config.toml
num_key_value_heads = 5
norm = "rmsnorm"
norm_eps = 1e-06
rope_fraction = 1.0
extras = ["capped logits"]
optimizer = "cautious_adamw"
warmup_steps = 292
schedule = "wsd"
batch_tokens = 131072
doc_mask = true
MLP neurons of a small language model. Each row is named by its layer, matrix (gate and up: input weights; down: output weights) and neuron, and shows model dimensions 80-175. Each number is 128 + 32 x the weight over its row's rms, rounded and kept within 0 to 255. A neuron's up and down rows have the sign that makes its largest values positive.
After each neuron's rows, "fires on" lists the tokens most often at its 100 highest values on Wikipedia text that the model never trained on; "raises" lists the tokens whose logits its output raises most directly, leaving later layers aside. A number after a token or word is its count.

L15.gate519 [179 149 104 108 124 103 100 162 118 136 148 193  75 145  83 122 185 130 189 122 129 121 213 110 204 121 131 114 110 139 164 161 130 188  87 130 170 164 158 149 126 113 116 143 155  79 161 123 119 120 119 163 124 119 127 134 149 149 149 135  66 156 122 133  52 146 136 132 113 125 138 119 121 156 112 179 145 152 135 129 118 151 148  99 128  99  97 143 113  43  90 110 164 108 162 128]
L15.up519 [ 88 126 183 110 114 163 143 123 141 185  78  66 132  70 128 168 178  68 167 140 118 125 145 109 132 186 152 158 146 119 123 149  72 116 108 179 170 107 105  49 135 111 160  99  25 107 153 164  86 129 125 118  44 104 101 125 163 200 149 127 137 125 128  50  59 165  91 105 106  96 108 168 190 144 117 126 140 133 122 107  89 104 145 130 104  58 119 139 129 103 132 112 123 122 171  96]
L15.down519 [106 127 112 109 136  93 125 169 102 180 138 125  97 185  54 103 181 143 140  93 138 106 116 167 125 119 149 116 113 184 147 139 113 122 160 100 108 135 136 147 129 108  50 149 148 138 129 150 172 128 172 172 106 101 138  90 105 123 183  93 155 112  86 150 147 108 167 118  90 176 122 129 113 103 124 108 130 130 164 148 125  93 185 112 169 114 135 166  98 177  95 135 186 173 152 167]
fires on: " " 73, "°" 7, " $" 4, " Od" 4
raises: "36", "39", "32", "34", "37"

L13.gate411 [150  79 144 105 121  99  97 128 140 154 136 145 128 127 121 145 120 124 145 109 142  83 178 213 134 136 132 129 118 106 127 130 132 115 169 105 186  76 181 134 123 108 189  66 183  88 123 141 114 123 149 134 125 104  66 160 126 155 207 144 147 145 122 101  89 175 126 204  86 164 198 136 154 166 141 216 114 121  53 146  72  93 168 107 124 186 120  88 163  96  68  71 145 129 106  48]
L13.up411 [173 126 122 114  61  83 103 102 130 103  77 128 170 159 163 115 150 146 136 113 101 132 161 113 106 144  98 152 122 210 126 138 105 184 132 138 155  59 153 122  94  50 116 113 112  98 120 105 151 128 190 165 151 112 147 128 115 134 146 160 105 139 198 117 204 128 105 223 129 163 131 126 194 144 113 165 130 186 135  99 136 147 105 142  83  79 144 143 138 167  97  93 101 145  83  94]
L13.down411 [ 75 129 118 101  95 116 116 190 122 120 160 108 125 185 124 145 122 120 122  92 143 117 171 125 131 126 162 108 103 173  75 119  88 163 154 195 166  81 120 160  72  69 136  96 112 108 174 161 104 158 194  59 165 105 114 149 124 127 183 174 127 121 161 166 187 117 133 209  92 127 150 117 150 186  95 131 118 147 144 123 156  80 161  95 162 125 151 185 141 124 111 106 144 102  90  93]
fires on: "′" 37, "°" 26, ":" 19, " " 17
raises: "43", "42", "32", "52", "53"

L11.gate144 [142 115 212 112 151 125 124 134 104 141 117 118 111 159 140 119 138  77 128  49 101 208  69 134  99 114 179 129 183 109 142 120 178 113 121 155  67 114 141 133 182 174 145 148 110 153  71  96 160 129  94 161  97 118 119  97 134 168 144 122 148 158  69  76 102 160 168 129 160 159 106 124 194  60 199  72 115 144 120 150 117 137  81 163 174 170 141 166 105 119 140 130 122 127  96  71]
L11.up144 [135 113 112 149  95 110 117 181 133 137 191 148 123 108  46 181 119  87  95 107 158 125 160 135  56 106 127 111  99 142 105  91 149 126 143 132 100 187 118 181 117 103 121 116  90 135  59 127 184  94 120 103 121  98 200 139 103 147 132 140  88 152  86 123  87 120 135  99  93 131 120 132 144 125 113 135 161  99 128 123 104 106  73 165 149 103 163 172  57 134 125 104 126 163 155 134]
L11.down144 [ 76 140 139 133 184 149 172 194 163 138 205 117 193 116 187 137 152 118 157 155 123 131 100 166 111  91 157 155 170 142 119 108 113  95 104 117  71 187 149 117 121  84 128 153 187 125  82 117 119 106 138 144 134 150 132 132 153 126  92 153 130 122 126 144 164 148 158 147 148 136 139 103 153 162 139 127 143 157 113 164 167 159 102  87 108 128 153  69 170 151 162 118 171 156  71 144]
fires on: " " 75, " the" 6
raises: "192", "186", "187", "181", "193"

L12.gate543 [ 89 136 170 106 157 181 106 150  84  67 186 137 131 131 121 142  84 130 119 108 149  92 105 112  91 157 135 101 136  88 124 166 167  98 128 127 108  77 100 130 133  58 111 174  98 149 135 146  78 138 151 194 112  96 186 112 153 154 187 197 181 164 164 155 136 139  89 208  86  97 131  62 184  92  92 113 200 110  83 152 192 101 134  86 115  85 120 110  90  85 131 161 163 120 214 170]
L12.up543 [126 160 143 174  75 157 146 119 231 117 127 124 113 112 126 153 169 100 138 116 135 146  83 153  60 131 105 153 121 158 125 146 189 118 115 166 169  79 124 106 139 128 120 148 117 101 141  94 112 148  97  87 120 107 175 148  89 120 125 125 172  82 141 137 129 133 157 141 146  76 110 151 134 150 109  52 133 150 162 109 150 192 149 106 130  98 158 128 104 118 127 159 111 109 132 185]
L12.down543 [ 65 135 130  94 149 178 174 156 112 143 158  97 118 109 110 179 131 136  66 154 158 131  85 106 185 134 139  92 117 138 152 161 147  84 112 122 110 154  93 146 118 136 128 143  52 160 165  87  79 144 159 136  87 124 172 111 159 145 158 207  95  78 159 107 167 113 159 199 121 138 121  83 129 124 141 105 122  98 115 136 129 110 137 123  74 103  85 106 125 125 145 151 154 143 160 149]
fires on: " to" 47, " would" 16, " not" 7, "To" 5
raises: " continue", " find", " operate", " identify", " be"

L15.gate101 [168 152 155 114 101 130 130 121  81  92  87 123  94  84 110 169 115 172 117  45 120 108 122 145 138 106 117 188 144  76 153 141  97 153  90 170 146  89 141 136 104  84 131 167  58  93  86 143 149 158  80  70 120 103 150 189 146 139 165 136 194 132  93 174 150 130 144  92 164 118 148 138  88 116 153 141  70 107 114 131 117 160 141 128  99 115 143  74 105  75 129  92 157  61 185 126]
L15.up101 [160 158 139 133  97 124 136 178 114 144  63 156 118  94 134 148  92 137 145  76 152 124 124  97 149 141 138 167  80  98  93 126  91 121 123 148  91  61 150 120 160  73  92 139 105  93 153 149 130 140  91 117 120 124  91 151 159 184 180 122  91 148  90 106 167 128 158  93 134  80 162 157 147 146 104 155  61 140 121 125 138 141 151  99 120 134  77 196  86 107 117 143  93 148 113 171]
L15.down101 [109  99 147 141  83  76 114 182  98  98 111 129  97 122 152 107 157  70 187 116 111 106 126 167 149 138 139 148  85 151 116 167 113 144 187 156 125  72 110  71 133 171 161 142 154 110 134  65 200 145 159 109 120 118 114 114 127 153 205 158 138 152 110  71 148 136 126 139 165 119 105 106 150 139 131 201 142  69 132 130 146 155 126 146 113 111 113 109 107 169 120  93 124 106 184 111]
fires on: ".\n\n" 47, " \"" 18
raises: "==", "R", "===", "A", "T"

L13.gate520 [ 95 174 193  93 100  55  87 117  83 182  84 105 127  86  55 169 128 170 133 129 135  72 202  78 116 132 118 163 142  80 139 144 149  43 117  74 126 126  53  77 133 138 151 167 127 106 157 106 147 154 136 132  97  98 106 137 168 114 183 126 150 126 185 135 113 108  80 111 128 116 152 120 142 132 153 150 102 111 108  91  51  92 151 149 169 128 111 160 133 117 128 130 155  98 133 153]
L13.up520 [ 50 203  86 164  68 115 148  82 131 177  96 188  98 149  72 147 102 149 113 130 163 149 141 108 114 114 135 171 129 122 159 102 154 135 125 109  99 134  77 111  85 104  82 128 188  96 109 126 108 118  85 186  83  77 143 144 155 135 134 110 115 138 204  65 104 157  98 129 108  96 132 176 135 174 140  82  97 167 154 149 118 131 159 177 146 160 129 107 130 142 160 114 156 143 148 211]
L13.down520 [119 163 117 100 114  86 164 128 124 185 108 119  80 154 134  97 113 156 141 142 145 140  98 124 123 125 184 149 187  90 222 120 165  73 176 124 110  86  82 123 158 183 106 138 202 132  91  89 135 151  85 153 189 184 128 108  92 161 125 121 146 159 145  57  85 142 167  89 100 112  97 160 130 101  94 116  49 100 158 101  95 156 153 188 127 119 158 102 148 132 137 140 152 140 114 105]
fires on: " " 88, " $" 7, " £" 4
raises: "1", "2", "4", "10", "11"

L2.gate551 [115  87 159 147 141 122  66 140  99 127  94 145 110 164 124 167  96 148 100 115 130 131 141  89 123 123  91 109 129 123  76 134 160 185 151 159 113  95 119  57 117 121 134  79 104 136  98 116 113 160 125 138  95  87 170 129 173 181 169 155 158 110 132 181 188 139  99 117 159 135 115 140 171  90 108  85 156 116 120 123 155 104 129 120 135  75 113  91 151  78 150  94 139 177  86  92]
L2.up551 [136 194 132 121 177 119 109 121 135  87  97 149 106  94 185 159  78  76 129 186  96 111 114 156 150  70 107 137 175 145  86 155 108 137 102 136 115 133 174 110 167 123  80 152 108 100 116  87 140 132 149 141 175 124 103 118 190 158 110 154 176 119 133  82 125 106 115 113 134 170  99  94 150  78 146 126 132 155 161 171 103 118 119 189 132 114 152 110 109 117 110 133 154 139 107  61]
L2.down551 [ 91 124 101 150  95 115 159 155 126 200 146  93 146 124 108 126 161  81  89  76 233 155  75  73 200 167 133 106  86 145  92  81 171 157 180 158 109 128 100 141 124 117 126  51 134 172 156 156 109 134 123 107 110 129 128 169  86 129 139 149  94 161 108  93 185 117 129 111 120 112 148 142 137 171  70 161 140 130 106 122 138  92 163  72  84 161  95 131 109 134 191 125 128 138 161 174]
fires on: " to" 100
raises: " determine", " identify", " serve", " represent", "pped"

L12.gate259 [167 118  87 135  97 137 111  99  93 134 124 129 135  87  88 142 128 169 130 174 117  89 131 182  98 142 122 151 137 150 138 181 147 108 157 128  98  84  62 119 100  98 142 171 152 104 129 143 204 113 131 101 140 105 114 182 133  82 141 118 140  96 133 171 135 130 161 109 146 116 153  81 121 135 178 125 121 162  95 127 112  97 165 104 112 209 177  78 163 136 144 121  66 106 174 111]
L12.up259 [169 136  96  97 115 107 136  75 131 173 171 196  70 128 119  87 110 110 104 115 164  55 127 134  98 151  66 166 116  73 125 174 152  93 110  90 158 111 140 115 134 141 147  80 102  85 143 102 107  90 155  63 142 165 142 131  99 145 114 118 128 149 134 148  44 128 190 155  92  84 108 120  99 115 167 128  72 143 127  72 118 121 141 145 105 171 179  93 155 158 126  60 143  85 107 105]
L12.down259 [141 150 150  90  89  81 120  75 126 130 126 109 113 106 151 105 100 124 122 125  75  97 148 111 122 144  95 108 221  82 159 175 154  94 148 101 103 111 136  59 137 165 149 119 192 147 143  62 134  76 169 165 162 119 116 147  65 111 133 115 114 107 192  85  81  92 192 123 103 162  82 107 146  77 156 159 100 134 168 117 122  60 156 122 106 161 185 111 106 119 167 146 134  95 112 124]
fires on: " " 47, "," 15, ":" 15, " $" 11, " £" 4
raises: "700", "500", "400", "600", "800"